Weights of a small transformer language model.
Size: 11 layers, width 160, MLP 512 SiLU, vocabulary 2048, 3.27M parameters.
Architecture: LayerNorm before each block, rotary positions, biases.
Training: a variant of Muon for these matrices, 6344 steps.
MLP neurons of a small language model. Each row is named by its layer, matrix (up: input weights; down: output weights) and neuron, and shows model dimensions 0-159. Each number is 128 + 24 x the weight over its row's rms, rounded and kept within 0 to 255. Numbers have three digits each.
After each neuron's rows, "fires on" lists the tokens most often at its 100 highest values on Wikipedia text that the model never trained on. A number after a token or word is its count.

L5.up470:096098142094120135127141149148162114153189095113157113083127141102148105133119130161146108125137132116106132130182112151156178152109098094164143100141122094110117152121142126080124133131136138151141152073107139125164117129110125131155111130072115148124167145141178106134170157114144104135142117174140120114096119109100100153207119120102158123148109134087113134141119124116130128107107118144094159142126112134151155109100136121157127132096098113073187128125104118121105125137152141
L5.down470:117149137134136140110095057119106119159150146098110143140119098139121114123155146103166142118114127144151117130117125150113108138112139094128106125164160144132144110144127141122098077135132141158117173115129189131120144108141126150061150107102133172143111149140112092167125123139135080132126183097137088146127140135110151086126107100180092141119162135141137090116121126154115175137110129107135105140162088133140112126131093143175089096171087132128119115145127131123097137193133142
fires on: "." 31, "gh" 12, "f" 8, "er" 5, "-" 5, "u" 5

L4.up73:138170133136138129122110098136084147131122129104124145084156115143160110152118149188140128140105128127088129164123119068127115159097135134092088151096125144093111123150088138133102165107127181115131101133131146139159119121139117100119134145141146092095103158151101119079123128096104128130101123105096120154172124120096097110123158106184143105156142090168165107099146110151151130164129140149131138131140149125103111169137112167091142162121143158111151114133142141130091128096121189
L4.down73:086114102099166154124118147130155151083133141122173052118190107116158110104165127094133148103138104153142138156142126156116110155166113108109133141124108132140111165133165156111139121159124133103145155171119136116129145130132139121158135138109129111126081128111134139132151126142107137108161128109099159071093124131159091166172094142105127124165079151137150088130114131114106113105129128063129142143073149140159134136129103105116112161150125078129146144137122149153115131105138113
fires on: "and" 12, "c" 11, "w" 10, "b" 9, "k" 9

L4.up306:119125145116053134138120125107112168146107133113117153136114156142130102124132140163084123146129143144097139158149078145122138105069145145141092137082151176111119132126144135118164133125100163096120116116100110132106134066119106125149153144157144122121096159096150154145135147114154144125144114116147180111166109126136116157104118142157128119149137148151150096093179131104163135147118194106142121124114095080105133155129151120102127147099131131114140102113094142160102122108099188
L4.down306:127157156120134108152152117126099122131092155143143170106112131146130136157178107064147112078126109127170134063125170112135140138157149141189160102124149126131155112118116118157121122161138101133082147128162144144154144132150162099117102107129123144134158081107130153103091113134117112111113143126131134136098142169103105118147167139122177112145124146095156103149079153133118140103148108140104149133141129162144085170112122139114104108108080130141123121147155090100124083144096128
fires on: "n" 19, "a" 17, "b" 14, "c" 12, "in" 8, "ce" 7

L5.up112:116105143141142151109144128117120152166109128151131153093132125117138153193151170120087094081100109135108150144105134149145120124122106149118142155091127149114125130139115112155060117127124149114134123127166079117118194128118124133154130084125118105074162135114109122153104154137094140139148100140119156149166148141126122137150103112145161158110154150110098098174142139142099098127126128149142096144095129142158119144119085188154105102106140084119093104137062122111129143129128144
L5.down112:140133126147154125107135113143118125096100147111122154163134134161124160134098130123096105131131121146121169105116101101129138147126082142097118143123117125120149074134162122120126130133142056136135133151134131145123150023097153094186131093122117123137142106120112126148141182161114133173151144124106123141147117107126125058121122133158128135132167166124089137127107154125176163105110112141094107089111151178139124134125120164115149128152097138149132118113132132125182127148100137
fires on: " pre" 28, "re" 20, "ri" 12, " sub" 10, "\n" 7, "w" 7

L5.up11:122139118144088158116121170139135161094150112170134156156094109131088125121157117141120132161157107115153143140082105104120131160132147116123149133119120137139124145166151079146120137137120163138154164152156123177127111153105101132100111166147152097120177120102085149123094151107168145123109080102123123135140082115133137138133148117166143123121142118126133114094130053116122144133117119130086152118100162100108154149075130103106121139150100116100169165110124103129158110165091096
L5.down11:098111134073140133130103136129124139143194124138071146132166114114102105154147166141109113126103124151110129137149129146177103166172144154126167138092124137098154128158145128136122153122122115176133110118101096121122138087139181141108125122157143121095110154128156070127151108161098095101165120135129110127136124116133125122154076134155139089113167089144136183166106154140119131125145156088143101083138099103115120132124128119145091106118128129125064132133140111160113122137154138
fires on: " " 36, "us" 8, " list" 7, "ca" 5, " of" 5

L7.up344:123116152133103069129115103140157134127124144081141092137124150147122082119132092155104146093121142132087104145119079119166138123140103112135094169123119122137109133117146078098161149152180096117083116169109078100132133140111171146134094136139101154126124134103187170117160143176113135161113110117157155113156161133101153103149130109135127126131122128165091146119122137125120131123183166141108143121093111123110118141152122136143118087136168179114115137122164111105141142110136156
L7.down344:099116098117107145118102146127123109135140125114148151118173154095133148125155126089153139115117110143111140103160072116133132093140145155088174128149115087156155111145138167124078130099131116124097138131151114153103140098122132145102155109102124134178153168176109122114135139114102127115091154152148116111102096126139142174131134146064118119153156125133137113148119145126150125136090130109106105096154140129188134136134124132113084178116175125142086058123167155140150135158129128
fires on: "s" 41, "," 21, "al" 15, " the" 8

L7.up295:067148104124126143151129111135147125145109151091136132110121131110127105108144130094159126100140151109146147086135154114125151108097129124081167138188174106100138142173134111104102095165149100131164137077141133192137142148131089114141103127131110127140121146151091110121133146135158100108132126152157119149130174137114105094169079111116133133131118114185157141125103099156121087137161111169119119120176136127109098137101113133115126160089094145128117143112109150156112130084105150
L7.down295:154142142124133128134148064158126159119126102104112129126156139086142148124146121085117153104119124107152079131159118095129112179119129188124133108131143132132091150161135128168137124118128100111107148088137139150113149129149130173109115118090106116126130108098102105108130159139147107128138095149121111131085129134135137150125157130094127164109115142180179139157161115104110127084140125110144167149100123060101141131096118146091116134211109126137121171106136131133141140080109142
fires on: "al" 24, "ute" 15, "ign" 7, "ed" 7, "il" 6, "ic" 4

L4.up260:139147139122135165116134133163116138129139169102129136110142078121154145115142142120133098118155156146138150099089138156101160101103174076129143071120134117161117102165118120082098159152145149182143123104156140114087112146104082106138113110100129100150140155140124140103108122100085091134169143121151100126172135079134155092090103141138122115161108100108175171127111145127127149131152126113119131109094156139136113111141134146167124098184125151137120113140124080132134120115099147
L4.down260:148099111107142123145126099149129120150117127120157114133134130096114078163137115122141156164181104124117133152133153075148179144124083173140125118149110130106120124153046142154132098090171121122115123141110124151185160090151125142106134136167148097099137128089132149131129136179163143166103122116107106125107146145115148137118130089121094161133136115109143108127130135105134129132129100107149169132141147115128105130105122085109148192091101135117144104065126158116143126114125158
fires on: "ar" 18, "e" 10, "ce" 10, "le" 8, "te" 8

L5.up353:108129156167168140131130155090132174105116121099105118110077161123122102101124169109144108110115184120118116152095140147140122140114076161112143105106131090129135163100115125116095118126136167137145105127106101157158121163131081113176111123131120112149112136137126107137085148112151090140089156131143163152132130103162121122132115087090173099124144123092142109147148157140161146128086182155128135090167141131120098108122125126101141095161125103127166165150101121138135165125100119
L5.down353:130111157116142078154120163135085131137119159154135131150150136116078173115152132155103176127102157126130148126114061132160129120147138127130144135131112163150118125149129141138143119131133126151117096139150106143143157155116134120157110093144165102157125119109168110122143150138140113103158147158101089096073150146119098127081189134121141145093122098137108128107099131090116123132106077120122135129118126126067113136135149118111103139178112172095116131120178122096112146076145164
fires on: "ction" 24, "ation" 10, "dependent" 9, "ative" 8, "-" 6

L2.up189:081095156148128131164188184153139131128115146145138088083172135103127150196124114095104158134137139131142102147105143145136163133124140123180139110111109136147159091146140136152120103128088144116156105153099120140127079133118129095108158135103135091123124113129126106121124119118157090167121120166151154166136121092129143092075123130106114140119124146149139136114105108095105124144131168130143114111124092120113120188127132124136101135105120118154169155093099080138166092136112134
L2.down189:116163133158197167108135140166164141093138093117132165145128141127126143160121100135155129130099145102148169131117123132147123150133136175148125085141145130171117110101149136094125084099114103151135137093130137107093133068176132124117067112131109088087132110141156117102149156144127101092111117132138115113129137120108140130113090108151121125152123123144132129121143160129086169142182069108150157145137117148141113125130149108142129133123116142094073102109125175126111108168156126
fires on: "t" 26, "old" 11, "ve" 9, "80" 4, "et" 4, "me" 4

L2.up95:101130134115119141137137090151133107105128137135116145128153116074176144112127121122082115143163159103153155128138099167123110132115121172166142137090138140129140121097184117119151143142130096118170128165110125133184120106104145103099123111166132081163152136148151144110116109123185118098127106143099163117134128134123083101127141062130171127129130088172147115104109118161106135117125152101142113165152117155080126143123124137149125107105092145115111157146061129154097140130120135
L2.down95:134101145154140168127153151126145105141127097142199136139124150132117127155123192101122126154115136147121110100110127076091111111149118094158156110164129140100110107100071113122148118128137147083156102080139152122105143132178104117155122113147089132088133154112131174121122124116142118117166117155149116162113111132113133160081095139138096136112130149110144135142147120134105109154101154131164100135086169122135139070118125134132128139142127103116122103156181135079107158153103160
fires on: "al" 27, "ar" 20, "e" 20, "ed" 11, "me" 9, "y" 4

L7.up419:122099139116132109113150141129167125147102112178144123173091063140113126117101130130072141113142135124111162147092133114085112112112098078100114117157135095102130162139125161132139150168144115079160117132158101109157130130110167122162107144113164120111130119127168140115134152147132165127134134138089118133177144136172129112090126170115127151131137134123145099139125073138115163145110090088162119103096169121135090158148101131144166139100101169137139127107156114099131130111145156
L7.down419:156142125123145099148110149150137118132144124132127152127131141099129096139109146112058179137122177060140114117127110118153126118136133130131172122150131143167167161115135122116112128161099115097118121148123133135146136165135142115095167151123109101115105065155121143121136121123145097100076088103132131103131163146101161133107169157145113130113168168119131159092141103125172100119130093142112067164125143104125151160159109118154126147106119131107085107126165153129133103094087125
fires on: " ch" 18, " st" 15, " sp" 14, "app" 10, " tr" 7, " lo" 6

L4.up16:143143126152102159099154114128107129142125154138145102123110130131129154126116110108174118121159145156158154127177105110093140135152168134120114134124107101114130133120138104113108084128151101131134120146192119130132120120124123110099181149163140160102158140129137178154111121115121128144150117105117118129110145106134155097096140094155093115140142070161166110122080126083140146179134079152144138110123122104164076089099129121103118101133123129096132177134081079116115140118180159
L4.down16:108113114143127092143109134079088124139130107095144154163117167133153132152180164089132125091108121114084076133169141118153107110105117131118142063140099135121144101164113103127143115125102134158128148120102132129089133149132109139135129147119098100117124100113110128150143149102121064107124138142125123115121105152139104184115128116102142099145061159143172169098144138115130109121144153156143146169134139115157126150146127141120161175143082134141109153146160122164143134153116174
fires on: "o" 19, "e" 15, "ri" 8, "com" 5, "t" 5

L4.up316:140102164141109124154142153102142154152149098127143121161136111109115152157184078144105110125140161142137166164130096106120137082138139110147151153137128129177090138137169123122124154107124143130111132125138114137122168104104107104147100111120140137105132082127133066094096088119151110146133139129131135200120127148127130118125137132117081118156090134147123135160154137113114114134151093173071125131144146125096143057113079114137161116145150109115152134131150158115093138163098146
L4.down316:155138135123147113137114115116135114123119086091142150126135137138112130108128105140125149087153110097093131132132057135110098111122179144172134155074124067121128132135127101160131107137115111184152099135146124147131126109107148093156136119098129092098099161178088102151089113145141161115112114118128117140083118116139110144128145138120137150161160180124104117114193146124125161127133103153096123144112157154128161117114123100126150154132181125129143096112147179103153122105171142
fires on: " in" 18, " The" 15, "," 13, "a" 11, " a" 10, " the" 6

L2.up2:146101163139135169115135130092157126125111135135124145145115083117137117111148124136139115150201120116116126141137155145126127112096146126096184089108119124099133141127111128112132167114115153137146142094141126106073099113144087108115111108115124116112097110161143121149140143136179117065116102128113124131156124091133104133128102094104130155142144158189109179136190062121127130139144185160147071166138134117156138144102088137111123127114105159150136142115126153119118118129103141
L2.down2:120171097150091141116103135131138166095142117111133132143097107144133106123118120101104127133127059110157078142145143126137064125098131147097149136113109150132139143128148146094140069138159137163117141143110132114125125138187146177117147150115141126116106136141109123115185124097080147135119143123115147144085102100160135157131134158124136124120105141155111154141139162106099116120169168067108128162131124093152160156118153090133149168118157141102088120146129107125167124103145102
fires on: "el" 21, "m" 16, "ha" 10, "il" 10, "ic" 8, "mon" 6

L5.up361:102115143153153125121122160205124148104139120117174111121095152137102122149139137134124097117086141107094106101120121119105117116121120122092099141147126147138105167119128113111120111107067144109158174163162100129156129099138151188126135133163154150154148095149123127064062110121127110137152098142085130154129081117132160126136150122163119159160192119124123125142121131154118125135125096133127106121121130095116149103110156110135143108141134115126183156121140126128150137091083149
L5.down361:125103132123131138143142103094115148113140104110119135137106152141109122138141114136124113110109115154113144189158152117102160141108105107142157082141132131149128114111091128146123096136209160150123117092059121089129162086122130137160078144129134163151097139176157103130144118140121125117146122165174137112082156132149072136112143130140101121112125143106112107148113141111142089097134120105147136144130130113181146138148126134107151112139134142123088122105130180099085136166154182
fires on: "al" 19, "er" 10, "ver" 8, "ter" 7, "on" 6, "ly" 6

L7.up40:098112144094128146134143167153129132142117118113154102126107139160089156169134121126134145149083102138122120117111109117111084105097143120129127106114080109109129124152112156099140119134119160103139143119117127102141150099153168072162114142125151126114134135143108119114105150153163110109130158146122170102121118134097149085112223117122163125156163116127075114088117153168146146127137164118122089112107120118155124096102138144121096092131178132124167181110121120147120170158118149
L7.down40:080121104130155124141161178137104106167112117138092142145118111085161060104100128126123132133164102116080183101132142109102137121141154127139168111085162085091099116141100124105125146137141114152111083125098135153141138143160118141118166117119106155148116123106100140119138124090144143106109125124093162126110110107126159131104115142110112161148142130160064143126113133153127136125165081141146133130112164152141119157145149129198099124171140166132149146160138130122104125109139113
fires on: "c" 14, "ter" 12, " New" 12, "th" 10, "er" 7, "old" 7

L4.up83:133110148136108105110119087114094103125177180101096096162107124122146117136131113110158134147146126143103111076138097146163099122114129135152123131124152118108124126149115147126104090114133145145162152170192114084156099161142124144093129119135143150094147145147128131158115109108134106126125129119150159159151124124144162122154148105114134136153130118135168139109096172173105125135117128081159126110123155136149100107099137075134071069143120093154136122140177109063125143133113139
L4.down83:123141083107128128146156128124137119126118133121173140148148114131091091154133126135109120113149123134164114130129122104086208160133090129130159099185102144124088146115123140107137124091158123166085158126109138095109117133132132138164151098142139130125118108124128140128128150128154119145119130120101126105120137142158119118111103081140127115126152170096118141101146115081132167087120103120113087133074125078126159189110096140136195154153137178175122112126102145109148134115094141
fires on: "=" 45, "s" 8, "ck" 8, "ri" 6, "e" 5

L5.up293:097106143138126169158081137124170136092087130160114143147139113148129123161111170143163135165117127135099110090114144134118090125125132141138113121150147129097094149112111117155131108069105136147131139130085148165153121095075147147149098130082117185102184133116147108142163140139154131161113179153130134124130140109131155102135100053132132127090138149088137133146112102118136153137123134124111144106142128115116122132088100123110096142158147114110163102149149109132089134176111148
L5.down293:144143138147119109144114126150122154117119115145168145125144135117131149122149134077147170134113145120107044129136124107139117145142126161132063119084151126130108127157162138118122150160124092129135099134134104108128135126118137113104124150123172104152102155128082145098121141134110126143145100120108093176122094111144136115108107144110166168141103110107105126146136115144098112142139135141109168099170105155137116111193177114105079136107117137142147070148100161137136135078181160
fires on: "\"" 90, "ed" 6

L4.up420:110130117143136169170135087135112118110122175153115117119131108127176160133143084135134113129104127114118146179148162150117137170149126131114152130153153142121130124130126115169128143143136052121093121077086123083143118133129110111103120155122087088150132130119083153144111107107097150100121124131183128158117150160142110089140154149110144141095167128144169117124118096091096132080108117138105146150112102099126138142081186141123137162137136134146155135134114140134106140144101077
L4.down420:124108106136096152124135134182110138141103149076105144112102162123128170101132111132080100106108155127107140103153121136118123108107117155131126116132148126110112114136139167138106117191122147113089119111081157081118157120128124109110110158113129138099107178153139161123151119158112177144109129113169125144115125131170092132062118124131102125114136125143143121085083123143165104160163124115130147150155136164148164151114160095180115172100113139169085131127102158130122128122135141
fires on: "et" 14, "ut" 14, "ro" 11, "w" 10, "ve" 10, "y" 9

L2.up90:115123110122196163108162129096114101156138148146112169122132094137155138105155088156153161126098131129087084126165161098119155125118122172114124123143136101147125124141137156132135172105115133119082140106168120070112152127155116141123139124143119127122153109121111136132099104170108137159178110085138103158127141128117115137155101126150126086115113110129123121123148166173103074121135122132076088129167115128085166094119117106138171120138140133156137091152165108104119128107127157
L2.down90:102167152091159177101203091143138142118143136128139123146132109075127109172117165120119135121126119103168119133128147146104127125072114115167123092125116145120162130135157155132128090165164137104154151129100162118134141123095136108134152105122100133139112159110137149073125150132115118165091143132082096121108109133150136116109136102136144162176137120100144169163082126140117148124125098099151168128137154149120140113157146107149134124142121087129083106074138130116089096119132137
fires on: "y" 19, "er" 14, "ic" 11, "ar" 11, "ha" 9, "." 8

L5.up295:136169157113117122129122087119125138116120131139101151128107140124128118105162119120132147112140109152113202131136128108123143127116135200118146141127137108108092113141118172110137108130150133113114106167126126158153152116114165118185127158118115126100141163138128121142128080126105108124132104154107129128151145118156127144153148128089157110168122115165097164098093083084127061121133168126139129122149132098102138158128077097107088101159097082133114151114129161183113172106117140
L5.down295:124174186110131123190126104113150103101143136139119166095138124132132109147151135050118100128141127108112134099106122141089119144135170151122108096101112174184120161146094134121133101078095104145093133112189146133098143111117127125109102111140153141136133169095146138102141135133167120148134142148156120107148149115084145093109153133134114120170128144107099119116132124120136147116074108144100185114106147128127150139162155166156129090107128152120149096152142127117109135109115122
fires on: " on" 20, "ed" 9, "C" 9, "c" 6, "ion" 6, "un" 6

L2.up34:115140111129138118142106081174179140071076211132115139148146152156103137145142120168129122091100128123136130113123117120131131111140133105136169101126136087150141138125152107134145099124171123132132114121065153095126133153130129138160113139132081118092135118134133125144133123104146119139132102153072136146081160083115131154123093141138139147146191153099126123128111095121093166131139126095155154121119096100124114141110146105104113180127146143114099138145109103154130136151175147
L2.down34:126141158132148109153072149091093150120145110119085111159129137107142091127138115094126102131153135075151116149177160133141086148117103148136121136130103155144116135143136131138169140155164146130123122158130118145127108136134170137109155123084148110139152133134063156128106143108137124073098120121141095131114111139092123133117152149141147123127073107156154099119140128141133106096132128120122112081186134116123082089130129186173113124120188156148142118104102136149159127083116110
fires on: "b" 28, "ph" 24, "ed" 18, "o" 14

L4.up479:133152177122107111139111089124119152153081140120139133139121155164124112139150153114108178158151123139113126124187099150153151131112118141130143103171122131081123123134135127148118147150104098149104167112154121080102127121143128129138124119116143172147086125118101072087124138157093135096158098138174102131120141135125101119090082151144141088146128092145120140168167082108089135113143193160143145138105142161117103129124136097176115120108141123124125159102097149100118137096124128
L4.down479:106131119133097123145125147116129132105129145110142130084102120150142142144166091096114107128108093118128123103150128130171165088127115192125180158099119152135095129125123116128112126107151154138146108118126133134149122148152110133125157130110114139151104113099177137142107089189159139133134171096121127126179112113128115155125159126090158081153183113118149089120114136136166088107127113112081079141148112144136103082181150139147132119105132151149088116158144127143115103111153080
fires on: "in" 23, "or" 14, "tor" 10, "lin" 9, "ep" 6

L5.up71:091130138130148111142111175141128134131102146141116100138150173157115108130133096128130095088158109140108135136121094121118120077138149137159124096144105160125137156125120139135143135137182127130119145145146132141115149116083111132166107121130150119111111101120159091123122126144110103116134089108142128115135080163139130111140108098120138069111109157162104124145114169107172112138158098101070123133108133129089111135128129155117167141133197143138062193129111148102119165173100159
L5.down71:113120116121113169144127098151117117087180128134131131128166175124114115159155136152157129093168148158077138132148112108132126057116153101150119126119159064145116150120117093120148164139121091190096097160143124093140128118104153130140114160104134103108098088140111098153154108132109110135133178078117106125136166108142114111146135154117118153135114166122142101117117131134083142107129104131116087134108121127175161145099137105152119104161139160127134102138127166130153103118151134
fires on: " |" 92, " the" 7

L4.up171:112160135093152119122124131152106106145148085129068163128134164194091137094128105145174119143104114124131131140152120130104129142097163136075132106155136105091150180128102134095100141172126148148092131117141131179112127156119059131159151096090163130128098100109132114107127175117117131129105146159135164135116105132108125127151102135135099128148096170139131156135109121089143139094107101119113105131121153112109113083129127149111148150123178141118138117101125136129107162157095145
L4.down171:152126105154149144163119113103137090109166130173150149121089150158114105096146111122119178138143122148165127131088128085102120131111173128151113104100079097131090164134121080147125104101149134126100117149124123173143080128137126097157128117142134121128087125119128144126107090138131109142149143139131132136164129166167110137146081088128099117055089149090132150113152161122149150091142141089124103148113129134146149118141139115117162175130092162111099141112152175134132133130128137
fires on: " |" 68, " in" 6, "er" 4

L2.up403:133084158127136114129110120136105137141106129157158111116134152170123117107133117118150117168157137142107134156136131094133121085142165154144100124115097101085149133111133110144115079127118139122158113105132154132123108110123132134166097127165117160095162087115110115087094103123135154122094144134109171133143120162126129061149163172135140126158117159173125082071117167147139134139134166115115147164130104107154147129134078134154112156158094154096143158111078142087127152097127137
L2.down403:117135128114089113083059127170173108136169088138161165142161134131093151193160125110202162105121121079106141151179113131126135119086124110182079106143136121150118096116111157109143131129120108116113116156117096141109102089152118141136093115129152116143137153115151128126130111166109161121116146116133136100106156112118119147105133134127119143158152150116147153146111104102121149145139126146117164103154123132102120132102145096138141101094105139140109108126127130100150122193119130
fires on: "d" 24, "re" 18, "o" 17, "c" 10, "a" 5, "i" 4

L4.up55:138137157095128124142158124145150162095119105146138109146121174130128132151127089162135116107135065115122100177172167139150118123109153134124115156135155142102159106120137123127154137134134107111060118115120095103111104130135134115150105140077127128131139124136138095141136119146104168111162143141170149162119140135145135156116105155143143139132125115115117135183056130119141112150140130183163160099141142100154116095069112131129122102120103123138126117109144173087100103130096064
L4.down55:133139142143126109141122153120100158073173120125080142155080130109168117133127096101115127097113124138136105153083128104144169114163138148143161142116118111141095084135144121123099086116160155115144196162152158112132140134158149097127124129154123156144136090097137137111122148138074112165128150118129140139143130126131104114131168115138104145110145141125143124129130123125150155106137037102130130123114142140140201157147133081113119116159123125107141135114159133146084129095091098
fires on: "y" 13, "m" 12, "or" 10, "tor" 9, "ut" 8, "us" 7

L5.up116:135119125113133152122117117114117144147111131169117143170122134156101096131053153122095092109130149128107127161173151117146115114099152138134105147156145154079139125126165126129134136125077080074141108112161131136168101099086130165158109107101124139085183160142154114113088128115142129142108127135168089157131150141119107122113114122113120150149143140170119150158133116151123169131098123166115151116125125121118127118093077122186134101170121147113164095101112127147109155140138111
L5.down116:136141111166158123155130120155144147102136113040148121173151128155156142151138133079144094135117149149123092147102148141108119141094128145142113119171111131158149063125110116137086128078135121122137113146119162120113171129148142112162136163097098113156137093111132099119111139143144142112154110119155117108115088074170124139108109110120064123153099137098114108140105108126129137128122158126085121133112128136128160161199105134077141130122112130108139122156116152111139158124142122
fires on: "." 17, "ed" 11, "N" 8, "-" 8, " of" 7

L7.up20:102123117141108135099140089098120161165162132131141120149077124085129132127113111121105100079166106105131106124124124144146138157135125139124156134138131150154105153120093099108118169169164097110105112121125153153158136162090100155095127131090139158113181131187109146130122147108140119104143129143113158136096128117109134121152150144106169143066134125114135114131078097145119153154098173160102145121121112120147099140073111148143197106138132149108129133099098105158158129150139133
L7.down20:109156149107150189069145107113121121169151117125117159132119152137147109117126095081125130133126124089166085140108119186130111117129133130120147092132142120126144119119116136123120154118123125109166130144122140113124154116074142143108096136152131176107133113141153129152109160109136133124117149118124145097107128125114137134141084126131137129128164131138145081100116072116120144145191138096151103096167152146127130142086089103157156074179098123116163180150138102149092083118135157
fires on: "er" 33, "ur" 26, "hi" 6, "gh" 5

L2.up117:155100132100123079129152088125084136137112101130154110145085135157125123144107126105114149164162141179100096113117158132123120127123138121114146129081148140109145134142161149119168190076146134132127114098142050144119110121064158129146086134151091156098158119152110159139143134118166147113126135138120125101159139119102126128129132082154144127104099123143117178092124163139136132161144152175130153171130115138085158116096100142141122131090140139126110105100120119112114142132140134
L2.down117:127125109121085089095192121118110080155145154120144157128101221128144094134169107128145144121150103119155119144129106137119111101139133163125125157105103143129119113090135141127145142089128106113096182112143152158100117146132145152154154133141092092129095077123123106126099085139154106129137156120146125143098112133132128135109131103146148090149192107085144116124134120117135126151142115129111139154118160130166124107106160144105103122135137148147120159104121127123106170134192092
fires on: "or" 63, "d" 17, "r" 8, "ci" 4

L5.up131:137125126124128129107136117092148138174176130118132112084146149133138150127141121133120175147151090141100156062123152127110093144130172123124099136125105099138146173166103112065150140132144120148112121149135133097137132099160151126176103134133110105127135056125107086139116130122126124171111135127156129130157113104109103084138168127152193127124160130154150102122137120160109134122118139086121104105167113118129120096086089125111135134113161107118153082134158120110110181127120149
L5.down131:137088128157122134120143153161142101118139119169137113150124130124124126118150110110101102139170108076120125132121117098126125130090060131164116104113102107112149075121151155164159133126172144128104137110119105149121132123109152132143152105110165134185138166133139100126083125125104134091117128118127147130123160119102152142106140123149116146161096070101078169100128129122132144142139149117107155114129143201117124123151133176133114151134155095085154128164173125156100083129154147
fires on: "ch" 13, "c" 12, "d" 11, "y" 10, "er" 10, " for" 9

L4.up53:116128144120122141125162144192157126112197091101107178172155120123124107112108105123149158113130110104121122154095116111112114141143142127172138145107121090106137135144155105133127106145149136118110146043109107121120131149100070150113106109103134128126117125114116181104092096150176115100127087113165134144163120154150150148154173105132111094158128128127148148123084140128121161117140165121173107157083133116142117162139137116132148112125097122104124127112160120134086145117136121
L4.down53:157143110111123174086114105090151154131174129117142116087109121156129108120132129122145140150110093136092092168117072100136142118159108138127154154173135138140123145151146094143116167102082140116159147142125136131154166091134158114160146111126193100115108117120121134153137130130085119134112135057124156150117130129109078126131100116124173160094141173145132139148183127116151089129126135143122111125129135079127107097131115144126166107080141124153124122112137097150128104151096112
fires on: "ar" 22, "y" 18, "ance" 9, "k" 8, ":" 6, "d" 6

L2.up165:135130110126131156109108128159132095115139086116149135128137158136132155108165109137110145136162168168118145103082126137120138126144093113119129126135108126128155129121201110120138138160138139141083162091132098121155157107103080128156089138133076105153133175153104185149110110113150140129155121109128104122144118126120122146101123078113134144095138099141161123130133105102081156134140134113133147183157160157105079119130131106208105101160132137112135117103165109101131114119125105
L2.down165:116146184136128067091131100117149105135152156109092103101159111140101133121085115154116153117122134095145112134169115123122137135111124143141151119118155129128168109131111086095192143138128153132184093177140154097135139136121156104100083160097135131119114162103139132149139147091158122128158123118092152180154155111117142148149099090128145121107110134131139118137157116138129161143120137137145083135122168122132147119105095131108080107138065152136138154136117129100092169123102150
fires on: "ent" 23, "e" 21, "k" 21, "y" 9, "ing" 6, "ar" 4

L5.up39:136137123151137096133104103123104151118093140090118120159110113115143139117106107103128127169093090153131167141114188135159133143089108141118169140111131141096162153148112168156164113124134124106153088147132073099147166091118140102137102123122141134117152098133133083126139160088151131122112103166107142119146117132143139164161108132140137113162106090115117101100116167163152086140129167158115151088141129130159143149069122136106175142114122154115159151125141162107129099097155089
L5.down39:145133090178129131089109145205136150136118155160130137104142099136138164077141148114180144122123125155114131133109103060117136131151132140083140113139111145149127129151131091123108140120120138137115098144102126152165129137141093086114154153113101134112125109138104125139126113063135147140148151173104106118119129146143107147092156129159165100135162080140189103158139160130149120154123151107104094101120124099102115110119100140116116183120124116088127101149136153133128134109150089
fires on: "ci" 36, "s" 22, "tic" 9, "tt" 5, "-" 5, "or" 4

L2.up415:125122159140152125175125128157118130091172083113123111146124081128133134142101116154166119103167187131110101097170126156109117105136156108124107145145170128111128115079120116138062092120097172127116138123121153107114132156123124114132085120132128146164144093137091092059122157169174146134160129107114156151110142161114121086122145169149128133172099195113156116097145121135128131113147105125139139124120147140126126123129110123126132136124091159094117127135146132122145121134085101
L2.down415:153176128121102136099106203118129131100128112120122117131084175135151143131103143163125131140119134131115139161143099137152089167080128151163161181156132126179157113183168124113150143168120117150121106122148160138130115125116093141123119134151125106071159119132102125095127136139098130111086123138101100124134096071153120123178129139125130137142121099149145137135095136080123132149130093122122118103073145164122124131096126065102111142150115116107112138110119127155125149116144147
fires on: "s" 21, "y" 17, "ment" 12, "d" 9, "o" 9, "u" 7

L4.up232:177111124134103122150126171112130104127122154148104115127139168142121097188109089149114144101126133132148130102131134136120115096102170126115125164144125119125099093130109137086162149175129135132078119119072118092147152112101142124136129124122112114096129078098187143133147139102126123150129097101115153142169143111149102116117081110132135079135127171173134151133131163122166131108117127130093104125120123140119132116091131172094190119115175160146104138119180134139144119135097141
L4.down232:118103103120129185113114118148121108094129130147141134136131186123115119143148152138114150101083072137134114109182120135180106097118144114118174109153135107160108138123116117123146137120151101139083120138143153147188097148121159133182097122145177143150081104106138131145107131108097141117117126149114135133128140168176122165098137128103106096119146126097073101103115123110123091127135105096130129116158082122154117190116111135169143116121145129137117110163110126090155112154137138
fires on: " |" 79, "." 21

L2.up239:091092121131110141134164165107165153099105167142113137098156141087123124140089177170109137141167098143131124131117123067152157189145112182149113102118088103132145101120151102126091127172095149123124153136131109159119117106154147155113099136109068119154126092086106147151101117115124122143152123129138106124126175127147128119136091157102133110120118109132153118124172166104148111154155159112119097138155102111139145141103123087116130152113114131146121105139106140136151144087118165
L2.down239:115139142160147114129100144147110107149131100138091148138130151126133128145081138122155140139121186154152110155094091130128148099120125090111147144176129165119150139114092175136129172118109136149077123125132143162083091096105113127123133113139125151112124087173127096111138121103130131116126095160115170155090111118157099125128146111140090112149153158110113157112108109095116168173124106202117102170131174147108133115099109143103126103122153096108160101103144159117113106147128132
fires on: "t" 27, "ke" 17, "ra" 11, "ha" 9, "put" 7, "ve" 6